config.yaml
n_layer: 9
d_model: 256
n_head: 4
n_kv_head: 2
head_dim: 64
d_mlp: 320
vocab_size: 1099
activation: "swiglu"
norm: "rmsnorm"
norm_place: "pre"
norm_eps: 1e-06
positions: "rope"
rope_base: 10000.0
rope_fraction: 1.0
qk_norm: false
attn_scale: 0.125
bias: "qkv"
tie_embeddings: true
parallel_block: false
init: "uniform"
init_std_qkv: 0.0427
init_std_o: 0.0101
init_std_up: 0.0427
init_std_down: 0.009
optimizer: "adamw"
lr: 0.0011
lr_mult_up: 0.738
beta1: 0.9
beta2: 0.99
lr_head: 0.00624
grad_clip: 1.0
warmup_steps: 369
schedule: "wsd"
decay_fraction: 0.877
decay_shape: "linear"
final_lr_fraction: 0.1
batch_tokens: [16384, 32768, 49152]
seq_len: 1024
doc_mask: true
z_loss: 0.0001
train_tokens: 163900000
steps: 5496
dataset: "wikipedia_en"
MLP neurons of a small language model. Each row is named by its layer, matrix (gate and up: input weights) and neuron, and shows model dimensions 16-143. Each number is 128 + 32 x the weight over its row's rms, rounded and kept within 0 to 255. Numbers have three digits each. A neuron's up and down rows have the sign that makes its largest values positive.
After each neuron's rows, "fires after" lists the tokens most often just before its 100 highest values on Wikipedia text that the model never trained on; "fires on" lists the tokens most often at its 100 highest values on Wikipedia text that the model never trained on.

L6.gate288:160126134096090137186103116170171089149113084154129110118147164115133090107098134133104113146127135117140097158079084156172064219112089125151086105152174121114137126109144130091113104167108113126139066097079152108135089196125172135095147084158167120162160202134119110114166157119105111143138124142148081126134129129112057105123091129101124101118144159090134093109109170111136149128160
L6.up288:204124096066106089156165125087113112111193092151108135159100082166179136099087125129124120167179147124123063128095114174143126155066112132164144164104146101098120198130132128125148130116136159108102086156129151149090039205113165164074129168152134134124142119102064171128143151077087126134138114134155165088140111127101058084129115120136122163066134151148150124186092154096139117157102
fires after: " in", " re", "d", " A", " con", " a"
fires on: "v"

L6.gate18:135124154104124123165115092094097116121142101144183140097161124108100128132101095110123126128069067079077138173166124124116110142149125072092099065091122123160113156162070142059194155098159114095133111147102179089157150150152152106162131145063150162119114099112061120122112134099135058088170126113121100139149141133144130076148100078121119141178136155085111103189121116128136072130148
L6.up18:128086215183131173128119181132069112130136114089137176132161170153171102103153124091133121098151107158087178166116125126143133153091149106111113120153102127148178150136124145146208150121142059114190174086108144089086146154110152138105124148077081095102134136119038131131157089120097196123047086149162125118066150124127125086133144099183113114100123140116179164147152087113108129110085
fires after: " pro", " to", "d", "ro", "en", "ar"
fires on: "g", "u", "us", "y"

L4.gate51:072088150153073188089136155163122127133122090098110169120155144108104137142111078145134131102141118145172124107095100077160109091151148203082076135106110087155144118088106191194169136121167115187098128072093116093114150084131158169128097138113068146150143143120124092172123132166080149109145213161144124097126155129127106139119150110158182097153089143092138120118137099073067140107146
L4.up51:126152081125127079169162152128116119195102102155125169105163181103150079135105181155161125102129146129115158163136152174161202148140178166114107119117170107157133126113112072132051113093123123087131131145138117144113115089063113139115149102156089105196081136089146189101137131109093091136166161139201118095104097185121119195097103118151108158070147091115142171191148184153092096159197
fires after: " b", " cl", " the", " st", "an"
fires on: "at", "ub", " st", "y", "e", " It"

L6.gate256:100119136123129147173063148114185121116132148105129131109195173125123093148141148128146070158166153145137128051123146117132141176186097147089093088156089122164113161095077120126132152199108138094125099152088123119133097123125150082146115108122162151190097145091138090169158136161136098060142146064152111150137153130141088117174144144054149123133111156074070110098147110094127093108138
L6.up256:070161096111143093121130055102123108118162065162106097138166177115101105133114192137175103137150150138124166104092153148111185130157071132129144172119062159138167189124123148156142181114134151066127151084139090121146122105099096102176091116136128131187068099091148184153124096123121169090115171107166112140206121182131108118125138089128093140099107115168065162105135147102149067176107
fires after: "p", "ou", " ", " In", "re", "in"
fires on: "en", "th", "n", " |", " the", "ld"

L6.gate196:148077175119111125137162168161041181089159164096128144114197188103120131110190100179094106170115154112119186118144127156149165142140142135101117158125147142149188084073064104133102138064116098099106124102080070174116148159088081133121129141140143168128103106023097156140122126131099165102165175134123114129155000096144151125142117099171110074126130084091178144124065099100124127122109
L6.up196:140139055149222106173134182118121094100154149102146113071116091121088164180111176180169122050142101144168170111128130158107117106172060107086135143173121109127175128147131126076151139172072104076101146068124138171114133144101108116117113157116152123128166112156186102139176173106088142113165123088121079097090170129139142101095176121109107083102238122129116132164116112098105094150156
fires after: "\n", "et", " D", "ar"
fires on: "\n", "w"

L6.gate234:147068138113116079101070185109117116140169130184147155076127168097085109110093129131111105158093167112108140093125173103119152130087180185139122071123157098166138177184118109140108137118143127155123107131092129122107172109124156215122135106101182157099081098158205122123160156156078140085133144083092080178127154047130173112066090090122126106128167127067127137159089118128172104118136
L6.up234:160125059169137098166117153075107204159105086107139141123160173134083162142124153146125142186116132118125149120162169092167104196173124106140103061081136104129118183163115138116124206104091170100140177194132116078143174090157151155174145093132148132117145111195180155119149109170090191103089092111106124156095136156131147081099113131145141177126149116104063093117139129099128099166153
fires after: " s", "S", " S", " ", " W", " P"
fires on: "ub", " (", "in", "t", "e"

L6.gate188:075051131153127165135116097105129104135160144070066113092142130139135122121147146102159126105149092168138088106121145124164153138139098175175122099154085144194133143112080086092083134159126165142068050104147138112056078082148102099106131139085127116128101162139157151094134144123077114122125107109143092157123126112124116183163146178159095102166144142097141133109165136097139157092053
L6.up188:134110118121140117163073051122114153114124116140120122163083122096071178127129169071121119124075139167141129096076130141158141099120133122087121074140107076140150086132186127137177152084155178190181107122124116168153164176158139121139124124152118148109086138171165114126131112135182113150136129082125147174106141131085110057132080159122153105126090154125167136122107121036158096113117
fires after: " ", "in", " an", " An", "il"
fires on: "=", "n", " |", "d"

L4.gate196:161141138112171085092112172163117177147192148113140107103111173101092158140137106196142135139083156090094129093130177107139129097139071114107137113148150152132145111110169167119053072067145110145095154153139060071110065182127148082114126121140150141099089132120141138126169144193061134116190147132086084142157138147055130131112142099153099103146204090102139135075147172088096118148120
L4.up196:122108046139167136171074118164144152113124162130057189088145251121115115200143110132086146111177085176154124089095103128125112131055084067141118172165079129097138088103130138163152148155127135099104136123140118148128093096105084168108124084119123133160096161147110131163098101182087163127119084166097122147150125134114102109121146131082190125116074118128126091159158111109112125161060
fires after: " the", " /", " an", "|", " The"
fires on: " n", " A", " (", " a", "\n"

L6.gate210:123123198109146046026116111155150129088195144135172148179145162189116170106115117149140185145108061139130128129057139109116129091156124083143108079133090095135089101115122128167108139095134148099089146171130088061113145169128115108114159127124101128244140167110173137108117133141128115118140101157152086128118135190103141155166151092171122139102141054148131151123137141112124081131131
L6.up210:154103113098128123165110072109144047094164168126109045141088102117139128161139147091148104141128166155155144133139129146138065166108106143124112141096136123122174169165094150132148161152161141126153044074111076141096117113139064106157115132087159172094121150075133147091088163087093116124100162155111080145158065112117104117152117151161137097095043125107140148092099151142160176157136
fires after: "he", " o", "w", "or", "ir"
fires on: "re", "th", "ther", "ard", "ant", "n"

L6.gate182:095063116143145102139161124175078144111149145091088133155186128138096062114166114180077172158079151145218123097106173161173166159078077134137095174155132098113118086139109161113109112165138174200076093123128181078164144159119102122086066146101147129138159112143102182110106107128110123121157146176041118092128141094136123135154138118142090176162118149079169131117074122089104150100157
L6.up182:169126186190099127130186133159117135116115113148159103138132029139155133100160123167124061120136086149125140151121146201121135142103148111121106190192095152051127049125139092148152152134115132151150172100144150125125161135149108156155085152118076099105174097128113083140075146181139153153155191094114150099081128099181122136169082155057099095155115118145127124111070106128095120126154
fires after: " D", " C", " d", " I", " H", "ar"
fires on: "on", "v", "at", "ard", "l"

L6.gate146:141106177130125110110093153099102128139162138129141030145156130119140109082187149147130102152121088120156179055066098078093114113142149130139143131150154144093143122149126097124129091054107106096091052166115086158178113101077131169089157132092148173109152189123134107101131127146105178081120174117086180134106135139125140148117124112196112147113118096128139072118099132196141133143148
L6.up146:148073152151118155093096118085094067125182121119093168122204192128122089115118106122148159142121115100119182061139122110106176102110182095127118083099133143155140151164130116130114127080142138118144116150116114130128198112143103148139121130127134154118052057072167140149074183137082153158086135103167114161147122129107115134161112099085128098131137120063097115105086110103145129097148
fires after: "e", " Un", " in", " the", " In", " t"
fires on: "x", "ter", "ited", "w", "per", " Y"

L6.gate45:115104115182110112095156135083113169166146095104118201117086142065102122120185143139149137157063080130155131091191117113161113095105123189086098162130118121166071070145103116146125104106069140100078086167103151096078142100119127177145110066158153144089129113106176139115113136139067095126135124090101100128081193196162164166115103120127055131159156137093139114138090106144138138117139
L6.up45:149090145198151129136099153116055135137201159095150129132129166162079144126103134151042173161119142141124110192145160104081166146112130157073141077115132085135117136104112113088158173072110159139105152155131172105119153166110113129117155113144101185128072076143125121084137184143095107044149105146093155134118155126114121139103106147116100105101161055130156177118078151057146152146139
fires after: " W", " w", " n", " C"
fires on: "or", "in"

L6.gate171:114088150172103148129138082086152109176135131088162117071155189115129135106170088219132124109123116108115158096119129046144167104127125119108092069080151112131110116172084134120137115159093165082035131100152158059121109182143142145110159113114131091163091096171101135114066153137102115112127146097131144112155154170163110174095097079111119165202135126155105142126101204114113121133140
L6.up171:111152165130103172140114092106091103091184079073152158124138160105138159086081098173104111141105122077168174136087114101137177100090103148120143103077146122152145132181103123154165162144084150085113062110140156099134154140152061119130114154160127102140049094208099137127076118075104164103119164160176154083122157185136117146103143127099124172113129120148114161144074137115151165136113
fires after: " T", " C", " G", " N", "en", "ro"
fires on: "y", "ot", "en", "us"

L6.gate266:150111107115077098140161107206179070160162130217176115146118145168134116115087107136143125145144129083071149103105141140155143139094094106149099090098063124122093150135070118112161135109055117127153119123089120077061103127151147145123108125104163124109113146147039134131202189082099095078112162127193051096067153123092105110099207094153106127151174175111128113146120110108119159132170
L6.up266:130138092060184140153177170157153128163127165147141089052127109139156100095116201166095107174154134081144113105126169123041103181195143111153102127151124120110163164156095082084141092104127132055062109152145122139130081154068120118128126163123174073084143082148098138127161176070198141134128142095137155174197151085118115118131162200079155131159100191091108088137167131090169109157150
fires after: " in", "er", " was", "d", " is"
fires on: " l", "m", "v", "c", " h", "—"

L4.gate222:138102052141098164146079167107190113131113151109092166096135152088106107105133097142116112138036118089106097152087165175142162139098133120124109105132175095073096093104135134160127134092086130134116134120101155081151133146117120157137074125100150127163176148108154138150088093113134141031126167097143102115184161148165143204079132186087103110173142101116133050117134133082144140109135
L4.up222:101148210128110167151172152163126102140106127110128181150173116144098138162132172104124083130100150117149127140128123187157109064086089073109115128134177114110151145098124074175104103130161140098085107067153086130148100180127141140130128189130126170057120168179154096122128122197122073105155209150189159120172150139105102134144151128135098133125127131113141100197108167116136126101107
fires after: " pro", ",", "orn", ")", " pl"
fires on: " in", "v", " Ch", "M", " is", "ace"

L4.gate201:085044166139106115150118121147175114135081153125112172102134199136118108102162066187176125062171099120124145133073097096124130116100139094168099124170175087118137127085085128143148146119158092116183126139156159065142081128200141158101124127097183110197172164158093051191051130120127161113137071140094116079079130166153076136151148177106127130117172143099163109120124109141105181127189
L4.up201:116070110073148153164202123112146073119132121113175140160062164036148095130162161122174133121145100098168118110132148108073117066138130155131158084146094150144158165201113104094169107128136132137091147095120146188134150113118116134159117139115112109126152111133186151124087151165157216151130077073132108073163167189124087147192112149103152183097155143109117155182152053121133087146130
fires after: " M", " m", " R", " con", " b", " "
fires on: "us", "s", "ess"

L6.gate128:142143199159121156147131115104095128123122187154130123108139154063130104104139104145161115087089118203112146112171124147143104093143106151099098091111142114096159152124082167111126092130170155065140173056166134106088153122133128134134116097032118089185156151074157117155100126171194058129080159138118111152125113106136166122153104108139157068142156133098065099168105132132129092131128
L6.up128:177160206116095126086135047151095128103097098152127127154155101127068148133092101087111082113054153138115143090143109124117109114091087144171180123112107152048140152134068117162128124128183183106103138204169123133164116094105130140109101122100123135103119138028134158126110088157136115136101172122139170141129163101188159110139123113156151153098136084165135111135148076110191115150108
fires after: " h", "re", "he"
fires on: "as", "st", " had"

L4.gate44:147033102093142125089136161136145173111174161142115115094113175096121094124169150106066166142144091106179142079121157150127149084106110115060087119178171132149126084096141114173150060127150111163131128131124100084092158139109087156169162138140086157189086149174120129126134126206143064098155123118115123160081104153159103170149070130064117118130083103122150170111168156132094160064165
L4.up44:130166157157086129092090122155118138134133110095120120145127171115135092111094079139143110161122075093134150145110188112102141102105154163115135132141169200174143144137146185102089119137105157166113134144145172093095079169143109191157146085145110140164130169136159174111134090139121107143119120138086147146129045181110146122165180137193086112133174160082175129114103115083069137090149
fires after: " c", " g", " G", " m", " n", " T"
fires on: "o", " to"

L4.gate111:149110154132162139070104148108087140132187100155139186068110144104126105093217117172141058127136080164169109083102090048121161150131157132067099202143113104185078155088100126121143052113125099190123166096135137129111054122121158215185148117122121160150160091099147110141178141154140099093123132161101109079097094157205102104119135078148156135128135161078121175091077162121164132089135
L4.up111:148139142143133130155184098095114113131119144165131125169115162149166157203107192041127107131130070105104123120122121120212112150151160124105130123178115096041150090094117096125177117092114154150145100132076163147160114103172185110152103122136146092115115138065147110167083109170107201103051097108148124128132147080097149159119134103134206161071125082133169144153125121088102107117102
fires after: " w", " C", " W", " Th", "on"
fires on: "om", "or"